MLP neurons of a small language model. Each row is named by its layer, matrix (gate and up: input weights) and neuron, and shows model dimensions 48-143. Each number is 200 + 20 x the weight over its row's rms, rounded and kept within 0 to 999. A neuron's up and down rows have the sign that makes its largest values positive.
After each neuron's rows, "fires after" lists the tokens most often just before its 100 highest values on Wikipedia text that the model never trained on.

L6.gate589,234,193,179,193,221,184,174,240,192,175,206,240,179,221,199,181,177,218,244,171,211,239,221,159,222,218,209,204,211,190,143,223,170,197,213,214,259,191,202,164,237,201,200,198,237,201,195,182,198,208,215,192,234,179,206,225,185,197,189,202,197,216,217,214,192,222,186,195,215,207,226,188,219,170,200,169,179,212,198,232,193,186,216,211,174,197,163,231,214,182,167,204,204,195,183,189
L6.up589,216,170,183,200,192,164,224,205,210,221,163,157,186,195,202,188,198,193,198,225,195,232,164,180,197,193,218,195,177,207,227,209,205,171,234,193,194,190,174,192,181,158,189,216,210,198,239,155,234,162,212,203,191,219,153,197,196,165,193,174,228,209,207,211,195,211,236,178,185,214,169,155,194,207,176,229,218,183,203,195,233,217,214,201,203,230,208,207,185,166,208,211,220,199,215,207
fires after: " ", " February", " March"

L5.gate746,188,190,194,187,134,212,187,196,134,200,253,180,180,179,212,187,223,183,211,222,208,206,190,268,219,209,208,196,194,249,217,201,193,214,197,199,176,184,178,181,204,202,205,203,186,189,177,202,177,227,184,192,192,201,189,177,181,226,207,253,175,179,191,186,181,206,230,212,216,231,170,206,195,176,209,206,168,186,202,228,179,182,214,202,196,215,200,200,201,197,173,196,210,173,175,213
L5.up746,179,190,189,210,175,193,212,203,148,193,225,245,207,223,233,204,179,199,174,205,197,190,191,211,220,188,190,221,208,196,196,185,178,198,183,242,187,147,222,189,168,191,200,179,233,200,240,181,166,203,159,204,215,227,211,172,186,208,186,195,164,196,225,213,209,177,228,199,200,208,204,210,168,204,218,244,181,237,206,194,204,198,211,158,157,212,214,195,190,188,191,202,202,170,199,211
fires after: " K", " B", "K", " M"

L3.gate764,205,192,179,195,199,218,204,189,222,195,198,203,186,172,194,199,199,177,207,160,234,186,217,242,194,182,205,218,203,207,191,214,205,189,173,176,206,219,161,158,192,233,188,199,163,203,219,171,211,171,222,218,181,233,205,214,176,212,178,205,156,171,210,215,223,164,186,215,196,197,200,202,185,212,203,204,195,195,196,174,177,229,143,217,176,208,222,176,191,199,180,211,197,226,200,143
L3.up764,209,204,225,197,224,256,167,193,249,190,211,229,184,182,156,200,240,218,185,160,218,196,198,232,220,197,205,205,198,226,178,196,182,214,197,199,207,237,236,200,179,218,242,226,159,212,193,201,192,168,213,228,207,220,191,198,210,198,193,222,190,198,200,182,198,221,211,259,159,182,227,193,166,212,213,182,176,166,206,204,183,226,190,200,181,170,197,187,206,196,198,175,200,225,173,206
fires after: " J", "J", " Jo", " Cl", "H", " Jim"

L3.gate453,206,176,216,188,206,181,200,212,199,216,202,204,206,162,156,192,220,204,200,228,219,199,196,209,208,215,140,197,200,188,167,190,209,176,201,171,193,163,183,211,186,184,181,209,202,172,207,185,167,181,219,205,181,205,174,243,172,179,183,182,172,164,216,196,199,216,208,201,200,201,224,182,191,169,197,222,200,224,201,191,200,210,205,215,227,192,201,190,198,176,175,189,186,189,203,196
L3.up453,210,209,211,188,200,193,205,205,192,216,184,190,187,199,215,201,196,190,257,187,272,177,247,202,170,220,185,214,197,171,185,192,210,183,186,195,212,162,205,220,205,209,210,176,164,184,212,207,178,194,216,184,207,208,222,207,190,235,204,220,213,233,224,188,186,185,220,212,223,208,179,218,205,175,198,209,163,216,204,199,200,214,180,185,183,189,193,155,218,201,233,185,216,159,190,225
fires after: " J", " m", " M", " com", " G", " g"

L5.gate81,181,220,224,200,185,214,213,200,217,170,219,201,189,220,201,256,205,156,187,207,260,189,197,199,169,206,197,200,228,204,178,216,235,215,178,187,225,193,178,213,240,210,207,177,201,197,173,207,201,241,206,215,180,205,222,233,199,184,162,202,202,214,171,217,193,182,208,212,202,234,204,203,204,170,216,222,182,182,211,187,181,209,163,211,200,201,218,219,180,157,204,187,207,181,233,217
L5.up81,202,196,183,181,206,209,201,192,210,164,180,207,206,167,200,194,173,215,201,202,229,184,212,192,163,208,196,179,212,213,175,237,210,210,165,229,217,197,200,169,165,176,202,183,165,186,188,231,195,177,211,192,252,173,180,180,200,203,206,229,209,176,187,185,207,193,177,216,231,198,203,247,212,189,195,213,170,187,186,206,191,196,201,218,197,192,183,203,194,197,205,221,171,243,221,198
fires after: "20", "19", "18"

L3.gate87,225,212,215,183,183,172,206,201,218,242,199,188,164,236,194,219,189,222,193,213,213,174,187,202,196,225,216,223,242,209,194,208,169,181,189,212,159,213,207,233,195,189,181,213,187,201,220,233,178,240,203,185,189,158,157,209,163,207,193,207,210,200,190,211,195,214,218,179,226,197,219,168,212,221,216,217,204,213,196,183,199,207,202,151,213,174,189,195,225,212,169,242,173,168,173,205
L3.up87,199,224,221,199,167,198,185,194,227,217,211,199,170,181,197,203,202,192,221,216,234,165,193,197,235,238,205,226,253,195,181,195,152,211,176,177,169,181,194,174,200,222,194,205,205,196,186,200,209,219,183,218,224,208,166,188,181,214,224,189,200,203,217,210,193,199,224,190,194,250,216,157,205,181,187,171,227,190,230,186,205,200,189,184,198,165,183,216,217,210,204,217,188,182,183,186
fires after: ".\n\n", "==", "\n\n", " acc", " prom"

L5.gate745,224,240,187,234,165,197,191,202,141,197,181,219,181,227,179,224,188,226,207,164,209,214,227,205,211,190,207,229,191,186,191,187,217,204,206,197,174,174,207,227,177,220,153,225,233,192,220,176,208,195,206,208,191,212,195,209,150,218,207,191,162,237,216,163,223,155,221,194,221,207,218,147,186,222,212,200,170,164,175,179,211,209,178,199,178,189,178,202,207,185,236,198,205,205,172,184
L5.up745,202,206,169,194,194,179,172,188,202,184,196,233,205,209,191,242,183,182,183,196,213,194,207,219,178,194,208,190,197,183,226,186,190,237,169,204,218,199,196,193,203,220,196,181,218,181,225,236,233,188,246,173,223,200,220,197,199,227,203,169,233,173,197,168,184,171,198,203,215,182,210,186,180,164,175,208,203,201,193,198,231,205,173,168,186,210,204,165,226,181,213,174,211,184,198,177
fires after: " G", " g", " c", "G", " J"

L5.gate110,211,199,185,197,193,189,214,230,190,171,247,160,197,208,182,189,175,201,196,209,225,171,183,177,230,208,178,204,226,218,177,189,221,197,197,211,169,210,212,168,196,211,198,190,182,208,194,201,198,163,201,199,187,180,184,198,182,204,183,189,201,215,216,237,225,186,192,200,176,212,180,163,213,209,173,225,201,235,235,224,184,229,187,217,192,195,190,189,219,192,197,208,214,203,212,157
L5.up110,182,186,212,234,155,201,197,183,202,205,212,205,162,202,205,181,213,212,200,182,218,195,184,212,218,206,195,231,162,207,206,192,169,168,223,183,190,198,184,217,163,209,192,190,176,201,176,226,210,216,192,226,208,209,202,202,171,214,202,211,170,173,233,195,189,209,213,203,165,170,208,222,181,181,223,172,204,207,215,231,221,197,187,238,200,217,172,183,219,185,189,180,218,182,190,226
fires after: " ", " ("

L5.gate446,175,175,170,223,169,216,204,180,235,201,178,194,212,203,192,173,185,200,190,213,215,254,230,209,210,191,239,214,199,189,232,219,216,204,220,232,201,231,216,219,197,194,206,254,197,187,227,190,191,222,222,198,184,191,188,210,225,184,227,198,198,196,193,207,211,219,172,212,213,218,238,149,183,200,214,231,178,205,177,246,205,228,201,189,175,199,221,179,213,204,234,177,203,183,163,213
L5.up446,206,205,169,215,230,168,238,261,224,198,206,217,199,201,213,243,179,178,185,220,163,198,244,226,164,206,217,223,197,207,186,205,185,179,215,219,219,211,222,192,229,187,190,196,193,212,208,194,208,202,195,169,168,182,178,203,233,183,200,174,219,219,247,235,193,186,175,236,200,194,159,192,221,218,203,214,198,188,227,183,210,191,197,196,200,220,222,208,175,216,206,155,201,181,186,214
fires after: ")\n", "\n", " (", "E", "S"

L5.gate486,172,228,244,183,156,220,219,181,240,220,192,195,208,197,193,202,231,208,208,177,173,184,150,206,199,191,206,249,214,211,204,178,178,190,172,235,192,200,242,180,213,185,204,209,193,208,185,191,234,208,202,183,196,161,179,210,204,164,163,217,208,175,240,198,224,173,176,208,209,196,182,183,177,207,171,218,213,189,226,218,193,185,221,207,190,186,183,183,176,196,194,174,177,158,200,253
L5.up486,238,174,232,166,187,174,229,213,201,200,186,212,195,167,185,195,199,185,187,194,181,173,194,227,199,164,178,216,213,238,171,178,177,206,139,182,193,218,182,182,198,197,202,214,244,218,179,212,196,209,205,212,172,181,226,232,208,197,179,220,208,185,204,194,201,168,154,222,219,197,213,221,199,169,193,205,191,223,229,196,166,189,190,199,232,191,180,198,246,196,224,212,153,182,198,203
fires after: " d", " D", "d", " An", " A", "c"

L3.gate267,178,204,230,199,215,186,217,182,173,208,192,209,168,219,176,243,201,246,178,174,189,202,211,201,192,175,173,200,190,175,158,211,157,183,217,224,199,164,192,167,199,168,197,194,213,207,215,221,210,235,213,203,189,216,224,187,203,180,204,209,211,171,198,204,167,237,198,218,173,214,226,180,226,223,184,181,202,179,233,199,213,168,185,191,193,210,180,228,213,208,187,188,204,201,214,169
L3.up267,195,180,186,228,185,243,165,190,200,187,218,189,195,162,205,187,251,227,167,162,225,191,166,232,226,200,164,185,177,199,214,181,199,194,173,180,211,195,193,204,199,177,214,190,207,175,242,237,210,214,204,179,209,223,229,190,172,213,185,187,199,173,186,184,226,174,190,216,178,184,219,196,189,207,219,233,164,224,211,225,205,175,209,190,201,209,202,207,220,197,191,200,194,192,191,209
fires after: ",", " ch", " G", " Ch", " V"

L6.gate729,211,182,213,164,223,197,192,195,209,207,223,194,177,198,200,199,200,219,199,203,142,191,199,240,203,213,218,207,224,254,166,220,212,202,216,206,204,200,204,144,209,194,261,192,175,185,230,177,182,199,189,188,173,167,183,168,218,224,195,220,176,192,211,189,203,233,193,194,210,210,233,201,213,205,213,208,177,213,181,190,216,197,213,228,195,177,231,208,179,180,191,189,222,178,176,252
L6.up729,185,195,215,179,232,206,181,193,144,143,190,196,175,215,208,181,226,173,191,160,180,231,240,186,158,203,173,182,176,172,195,197,205,214,202,191,156,195,193,231,181,195,155,200,223,165,175,221,187,197,190,225,200,203,210,192,211,201,174,250,207,178,198,176,201,187,223,198,183,179,234,205,201,183,193,212,204,198,214,176,213,191,205,201,187,189,180,186,198,206,188,206,227,205,195,190
fires after: " M", "M", " |", "-", " K"

L6.gate313,227,224,208,217,220,183,215,218,179,187,253,200,192,168,250,229,173,201,231,222,222,200,212,210,199,224,200,193,195,219,193,211,210,182,221,208,221,240,191,193,165,187,214,186,214,183,228,180,210,187,191,190,188,172,188,191,202,198,202,216,175,191,196,209,231,222,186,182,205,198,165,167,201,197,204,216,220,203,213,214,175,191,209,196,216,195,186,212,217,197,177,209,154,241,182,208
L6.up313,204,203,168,205,187,211,195,187,212,197,191,208,221,209,156,176,223,201,141,183,214,211,216,224,212,216,175,210,225,188,231,181,220,154,184,194,179,215,209,170,161,201,199,209,227,249,186,210,212,209,200,192,231,224,188,181,191,186,182,186,203,204,205,192,186,206,212,206,200,201,179,243,203,167,203,207,228,168,219,197,209,197,180,214,200,198,205,242,205,181,188,204,195,232,211,197
fires after: " ", "-", "0", "1"

L5.gate720,237,204,196,188,192,180,201,187,206,165,211,225,209,172,206,183,191,189,207,214,198,182,239,196,193,197,225,199,207,231,202,170,175,223,177,212,225,191,180,186,184,192,242,181,212,188,210,189,194,182,174,190,224,214,226,177,183,195,201,209,190,193,184,176,204,213,169,188,228,188,194,224,204,209,227,228,199,187,199,205,144,133,226,179,175,191,183,209,210,175,204,183,219,183,190,198
L5.up720,210,192,221,194,164,180,194,162,163,191,230,204,190,222,186,196,194,181,208,228,205,245,204,177,199,199,251,209,182,206,187,180,225,182,193,165,240,223,196,198,186,166,195,197,231,183,229,213,162,213,222,171,187,227,191,202,182,201,165,206,175,187,211,193,197,200,244,233,199,184,187,178,225,192,206,205,247,192,238,224,188,206,225,189,203,202,195,215,207,225,201,182,207,202,177,216
fires after: " ", "–", "|", "13"

L6.gate675,191,215,218,188,199,214,186,191,184,203,199,194,200,199,237,219,195,183,189,247,231,182,190,194,209,210,196,179,186,246,182,205,194,199,216,157,236,192,225,227,182,230,252,208,189,230,176,216,167,224,202,193,181,203,196,188,181,194,190,188,212,192,204,166,203,200,220,173,236,196,217,211,202,206,215,202,203,214,209,195,165,220,190,203,209,207,216,216,209,182,170,188,192,208,174,215
L6.up675,182,198,176,186,220,183,211,182,204,200,197,219,224,184,189,208,220,202,175,183,212,214,215,201,193,193,163,176,191,172,197,176,223,227,212,191,156,236,209,173,179,208,209,168,223,195,170,198,203,182,203,164,216,190,180,177,197,200,204,202,236,222,225,209,190,201,209,180,174,217,209,201,175,203,221,220,205,172,186,201,196,182,182,194,196,223,249,209,157,239,182,168,236,210,161,193
fires after: ",", "|", " March"

L3.gate422,211,210,200,247,236,211,194,189,201,215,217,200,200,197,236,180,209,195,182,158,216,176,226,209,199,204,198,227,214,190,195,219,241,199,189,193,167,208,198,196,209,231,243,192,223,233,161,179,208,214,236,199,192,207,202,195,200,197,186,196,254,199,206,226,206,237,210,209,193,185,197,198,207,203,185,216,208,159,211,190,214,147,201,178,226,195,186,163,180,219,166,198,194,192,236,178
L3.up422,214,177,192,195,178,173,215,201,206,225,258,198,174,166,211,220,202,242,209,194,206,180,216,175,199,215,183,171,186,207,172,185,208,254,200,198,163,224,166,226,182,189,201,196,228,203,230,199,196,207,193,200,171,186,226,198,169,199,175,214,213,241,186,194,191,212,185,201,187,175,196,215,206,241,236,202,207,205,203,181,189,213,195,212,173,193,221,204,201,185,197,188,182,177,239,233
fires after: " L", " l", "L", "l", " al"

L5.gate629,207,212,212,180,162,267,185,156,227,196,194,205,228,209,193,226,210,223,200,175,183,210,209,217,222,181,224,187,176,176,193,175,195,188,200,211,194,216,199,199,181,201,182,189,201,184,232,184,185,200,217,212,209,204,180,188,182,210,199,210,183,203,203,174,206,208,220,210,210,219,226,159,252,197,177,199,254,188,185,186,205,216,206,186,197,183,206,190,171,216,222,192,205,203,224,199
L5.up629,205,217,188,201,200,178,181,221,190,192,193,217,219,215,159,204,201,163,207,216,210,174,241,240,200,135,199,199,212,209,190,193,195,220,167,163,212,224,226,189,177,208,203,177,227,198,184,190,230,214,207,208,185,183,242,220,179,214,215,188,235,217,206,191,218,205,209,221,200,182,194,238,215,162,185,234,204,205,182,183,170,212,166,220,194,222,210,201,185,207,174,185,168,179,160,234
fires after: " H", " A", " D", "D", " T", " G"

L6.gate637,185,188,178,169,218,230,212,225,211,177,204,214,196,149,191,190,192,187,195,228,182,213,239,190,174,207,212,192,201,200,192,235,209,174,222,212,173,183,215,220,199,174,174,199,192,193,199,176,202,246,174,216,207,168,157,205,177,182,196,206,177,191,218,209,213,187,212,174,249,186,204,201,179,219,182,222,209,195,182,220,205,199,200,169,187,193,178,190,146,197,194,213,185,158,171,196
L6.up637,203,207,159,177,196,212,231,170,233,227,196,215,203,175,221,208,188,205,187,204,190,224,223,227,218,183,197,186,220,208,192,152,222,206,183,164,209,196,250,186,224,185,207,199,195,203,202,211,182,176,201,206,221,205,197,182,194,175,211,195,185,166,186,238,178,202,212,238,211,189,210,206,218,158,153,238,185,227,178,206,188,202,184,162,198,196,228,184,201,203,172,213,217,181,215,205
fires after: " (", "\n", "==", " with", " \"", " part"

L6.gate485,202,218,206,197,217,205,162,233,258,212,206,197,189,187,231,185,222,205,184,183,214,222,210,230,165,214,211,193,236,191,212,216,202,191,191,220,189,199,175,218,195,177,228,171,193,203,229,196,190,180,214,220,229,219,226,210,160,197,184,162,211,191,180,214,227,218,190,197,218,218,177,155,205,190,217,207,195,220,173,186,189,204,189,168,193,196,189,202,183,215,232,179,202,189,201,211
L6.up485,203,195,198,194,165,206,231,204,192,199,164,167,190,165,215,177,212,238,222,191,204,199,257,193,216,198,179,209,196,177,205,181,186,228,231,233,224,195,189,180,183,200,199,182,202,225,169,204,195,178,217,189,154,211,190,234,181,200,214,183,208,170,211,200,221,197,236,242,201,183,179,188,212,171,188,233,232,207,225,202,177,198,182,181,179,203,202,200,217,182,186,186,193,197,218,256
fires after: " ", " the", ","

L5.gate212,203,215,236,201,246,176,207,196,208,176,182,196,162,196,212,209,191,191,226,235,211,199,207,230,180,209,220,158,202,180,202,215,206,213,208,222,178,186,198,196,232,202,219,206,192,209,210,187,197,198,200,194,213,197,223,207,217,173,170,186,216,217,206,171,189,256,210,171,189,184,207,196,238,168,188,218,216,232,189,204,178,206,222,196,207,200,200,198,221,201,186,181,194,205,199,218
L5.up212,224,190,198,162,207,201,227,236,212,207,190,208,203,187,175,180,206,187,177,218,192,218,177,183,209,186,190,196,237,201,191,193,222,170,201,245,168,200,202,177,206,175,238,192,200,176,208,211,204,212,203,208,207,219,245,193,183,212,219,199,229,197,203,189,215,202,184,234,218,211,188,194,218,212,155,206,175,219,201,185,159,176,184,201,184,186,182,167,223,240,160,208,194,195,190,196
fires after: "19", "20", "18"

L6.gate145,230,187,220,196,212,180,197,222,190,214,199,203,222,204,229,207,206,203,225,210,217,196,200,226,193,238,211,209,193,199,170,164,189,216,193,202,198,185,177,164,200,210,173,175,196,175,213,202,209,208,224,192,162,237,204,231,184,188,194,195,217,216,183,206,183,163,219,187,186,194,220,178,215,197,222,213,168,178,210,199,234,201,213,209,172,208,207,208,204,169,186,219,187,203,188,190
L6.up145,189,207,180,215,204,209,197,239,177,197,247,199,212,192,203,204,203,191,178,204,210,207,233,223,195,202,220,191,151,208,236,214,198,184,210,153,215,192,205,169,223,203,237,203,167,184,191,225,223,206,187,203,230,189,183,187,210,212,196,190,206,185,224,189,206,231,210,213,207,225,213,229,216,190,203,169,196,204,210,184,173,187,205,248,192,192,188,202,221,176,183,186,200,217,180,200
fires after: " ch", " Ch", " f", "sp", " em"

L5.gate29,186,211,244,188,179,191,184,200,204,203,207,209,226,186,194,175,194,208,197,204,197,198,194,235,208,242,185,216,191,208,191,155,182,213,197,214,197,200,214,202,189,210,183,192,209,225,226,170,190,199,216,191,223,222,216,203,231,183,209,227,196,169,193,174,193,196,200,201,210,183,184,219,188,176,219,209,193,193,200,190,234,180,206,189,199,163,210,173,172,179,196,214,231,218,189,195
L5.up29,222,203,189,190,197,196,177,187,229,176,231,189,204,170,196,177,230,239,215,235,183,209,185,228,245,178,183,186,227,173,221,209,197,189,181,175,186,194,196,189,204,157,189,208,196,201,208,241,228,191,253,183,194,193,203,208,168,202,188,195,206,217,207,204,204,214,238,180,194,183,208,184,189,222,201,258,205,185,174,213,191,242,196,191,232,245,178,213,201,177,208,186,192,187,179,242
fires after: "0", "8", "1", "2", " s", "5"

L3.gate752,198,201,205,220,201,204,211,204,211,215,158,208,199,224,214,211,193,158,209,212,193,172,207,200,168,212,204,216,197,229,182,207,186,210,176,173,198,227,192,193,191,195,233,200,213,233,210,218,202,191,186,223,161,224,189,206,214,202,201,216,188,226,169,195,186,189,189,222,225,171,200,229,178,209,203,154,222,199,207,212,189,209,215,194,229,222,183,190,232,198,204,224,191,180,185,149
L3.up752,228,175,248,216,209,205,231,201,181,204,194,247,182,212,184,194,208,209,190,235,194,171,169,170,192,192,227,215,223,207,208,173,187,195,178,218,201,197,230,222,197,203,233,204,210,178,205,197,177,208,200,203,195,180,191,223,199,185,196,205,203,232,233,201,215,225,171,146,202,221,207,197,185,216,201,219,175,181,182,193,194,185,166,227,168,158,226,206,168,192,220,207,210,190,220,202
fires after: " |", "ph", "1", " cy", "ip", " comm"

L3.gate398,229,242,251,202,209,177,170,216,184,204,220,218,193,209,236,191,214,199,188,196,167,230,210,224,201,215,211,237,238,217,171,197,212,227,208,196,165,190,217,218,227,176,186,228,185,198,206,197,220,139,190,219,176,172,210,211,193,245,162,164,176,202,211,182,182,175,215,197,196,171,213,183,182,220,219,223,198,196,195,195,218,196,189,184,204,194,214,206,215,238,196,202,160,193,176,198
L3.up398,207,169,194,218,197,199,199,201,180,199,211,220,185,196,178,193,202,216,193,156,208,218,187,200,158,178,181,191,195,226,196,222,217,233,191,212,190,177,237,188,202,207,206,212,134,190,195,230,215,207,193,181,187,218,159,178,199,226,181,197,186,213,194,223,189,188,211,205,220,227,205,202,166,186,228,212,209,190,147,167,198,223,172,162,203,225,221,218,222,190,184,202,158,173,197,182
fires after: "-", "B", "G", " |\n", " B", "N"

L3.gate431,176,173,192,195,200,216,233,222,202,193,197,199,211,178,226,208,186,208,160,195,199,180,191,172,191,236,202,195,200,178,174,213,217,212,209,186,219,182,208,175,185,203,172,206,187,183,247,192,211,221,171,175,227,181,196,188,206,176,184,212,218,218,201,194,217,259,200,226,239,214,202,179,200,194,198,210,188,187,195,210,197,207,215,191,207,171,175,197,198,154,197,173,213,183,162,177
L3.up431,190,191,188,235,166,209,216,198,179,182,198,167,209,196,241,239,213,186,222,196,195,162,222,196,195,174,215,224,198,182,230,165,202,194,221,187,213,150,182,211,167,181,171,205,218,189,228,189,167,202,196,196,190,248,213,225,194,203,211,206,233,200,186,194,198,187,223,225,195,184,212,201,187,193,205,211,183,180,178,232,203,226,188,224,220,175,229,207,223,203,181,201,203,172,197,206
fires after: " g", " G", " T", "T", " ch", " J"

L3.gate350,237,178,235,235,176,190,172,204,230,208,190,200,185,190,212,191,188,188,245,179,230,228,207,208,221,214,209,177,214,190,197,199,167,207,224,183,177,219,220,189,196,184,209,190,211,206,195,170,173,195,220,177,207,228,192,183,169,181,211,168,193,216,199,221,215,207,197,197,232,192,230,155,186,192,235,193,201,213,184,174,241,172,159,198,215,197,166,158,218,201,210,191,207,180,193,151
L3.up350,213,158,166,241,186,199,197,165,182,212,204,205,206,225,241,175,228,191,219,190,178,226,205,206,174,182,188,204,238,209,212,232,183,175,216,180,204,206,191,201,207,224,197,226,211,198,211,188,202,183,253,180,176,197,167,192,220,185,210,183,245,173,191,196,191,195,167,235,189,200,237,184,217,188,201,214,207,181,233,194,185,182,198,202,221,216,189,183,221,190,196,205,157,212,204,216
fires after: " ", "b", " qu"

L3.gate616,244,194,178,175,204,192,249,205,236,185,232,179,196,193,212,195,202,218,200,208,215,178,250,200,185,206,209,215,186,173,198,222,231,199,208,196,203,195,162,155,233,213,225,226,213,179,221,232,156,218,240,160,176,168,185,180,222,181,211,223,188,190,189,197,177,186,207,218,185,202,185,172,214,229,178,178,190,195,199,179,174,193,165,195,205,197,233,173,199,200,198,199,171,217,218,204
L3.up616,212,258,187,195,145,234,141,192,173,211,208,206,244,244,179,230,178,214,182,186,187,195,224,228,213,240,180,192,192,207,213,238,199,212,183,195,198,229,196,198,218,213,228,213,189,207,160,214,224,195,212,223,198,205,201,171,179,189,215,191,183,231,193,178,193,200,217,152,203,225,203,199,181,209,177,218,206,204,204,213,222,207,201,190,226,217,219,229,232,185,200,194,203,200,185,197
fires after: " h", " j", " cl", " J", " Cl", "J"

L3.gate726,208,208,213,186,183,150,190,211,175,171,157,223,199,173,195,170,210,196,209,201,205,225,168,213,180,172,202,214,209,208,208,190,194,152,185,169,223,162,196,209,203,201,217,187,187,210,193,196,212,194,192,210,228,196,217,212,205,229,194,155,207,169,214,211,188,232,221,208,189,224,181,204,193,224,229,200,179,207,195,216,208,209,214,216,173,210,211,228,159,166,203,205,205,197,183,191
L3.up726,224,206,191,207,226,229,232,199,196,188,202,217,214,205,213,187,200,186,184,223,203,218,220,198,139,214,208,231,193,205,238,208,218,180,213,200,181,186,200,196,193,221,209,206,212,217,210,198,199,222,165,207,223,190,215,211,177,249,167,122,176,192,179,231,227,175,196,186,215,192,189,205,218,213,224,225,186,215,204,201,202,196,190,172,213,195,222,194,190,218,201,176,187,185,202,181
fires after: " |\n", "\n", " B", " comp", "A", " C"

L3.gate389,191,234,193,213,219,205,218,213,199,180,194,206,213,182,196,185,194,174,191,211,188,184,209,212,216,206,177,218,244,201,234,211,191,225,177,182,154,176,171,196,162,256,166,178,209,207,184,205,171,190,165,192,206,201,203,180,173,184,170,169,203,224,214,205,195,206,191,206,250,175,218,204,188,195,208,188,198,204,214,202,194,190,166,194,205,203,217,190,197,188,187,180,186,217,206,211
L3.up389,162,230,202,202,191,195,217,204,147,206,205,226,175,178,221,192,193,204,203,204,200,200,197,188,211,209,182,208,239,186,215,215,208,250,196,159,161,183,149,185,171,227,194,189,225,211,184,276,182,208,159,180,177,193,229,182,205,216,210,194,163,185,199,219,207,246,193,200,216,222,219,202,207,172,215,198,207,179,197,209,193,204,192,201,202,184,226,190,224,179,176,196,144,210,186,213
fires after: ".\n\n", "\n\n", "H", "L", " L", " |\n\n"

L3.gate63,213,183,184,155,133,194,222,192,200,209,208,207,180,190,197,184,204,232,173,193,189,221,205,214,200,206,213,236,186,216,228,200,200,215,187,169,208,169,233,179,225,192,216,218,212,174,191,190,181,202,220,201,199,218,200,210,195,241,196,218,197,193,208,217,195,196,205,194,233,198,180,162,196,208,186,233,236,199,186,201,239,241,190,172,184,157,231,175,205,197,191,195,196,164,213,180
L3.up63,182,165,197,229,240,193,196,247,204,210,208,175,188,176,182,206,201,176,190,213,218,176,238,188,231,181,214,202,205,182,223,154,202,176,240,203,199,187,181,180,187,213,244,171,161,171,208,183,201,236,215,186,219,212,203,191,198,175,212,209,205,187,211,206,206,201,193,185,228,216,242,189,184,187,179,221,198,180,216,215,213,189,168,215,164,202,210,180,172,205,223,230,203,198,182,189
fires after: " G", " g", " P", " Z", " B", " T"

L3.gate695,224,203,220,193,217,178,198,190,218,203,228,191,204,200,181,234,229,205,207,218,221,216,176,225,219,196,206,194,202,175,161,222,251,171,177,209,184,203,158,236,211,181,212,211,167,196,192,233,234,212,202,197,220,233,217,197,148,190,209,214,207,252,192,235,201,191,213,199,164,244,201,212,207,186,196,191,218,190,193,193,227,162,228,181,162,204,230,204,178,202,203,217,207,193,212,206
L3.up695,212,202,201,179,184,198,195,175,204,186,200,189,198,211,224,199,232,209,177,206,198,215,184,198,222,215,211,184,171,181,238,187,242,192,206,207,203,208,212,183,226,184,170,238,198,200,206,228,216,209,233,195,199,191,195,195,177,197,168,208,214,229,209,180,188,175,202,223,206,168,221,211,168,183,206,201,193,255,234,213,184,184,210,170,167,189,180,197,181,194,245,235,217,196,214,187
fires after: " dis", ".", " were", " there", "2"

L5.gate616,200,173,213,183,221,180,207,212,215,198,164,177,167,225,225,191,205,191,199,211,238,205,191,173,185,196,204,203,215,193,189,206,192,132,207,172,189,187,202,206,178,224,202,198,165,201,225,193,188,155,230,176,214,185,214,217,213,199,166,194,211,219,208,208,217,183,200,163,209,192,189,189,170,193,212,221,233,199,204,197,182,191,197,191,200,209,204,152,189,174,208,221,213,195,196,209
L5.up616,189,199,226,202,180,202,147,202,239,203,205,189,176,226,188,203,178,209,223,217,186,198,178,173,182,167,231,215,197,196,201,263,172,190,191,219,230,191,164,203,162,213,206,201,176,233,206,220,232,199,192,212,240,188,218,209,220,205,174,191,242,169,205,181,213,196,203,220,168,200,192,211,224,181,187,220,211,196,196,195,191,232,234,192,212,190,205,206,221,241,208,173,165,230,199,231
fires after: " "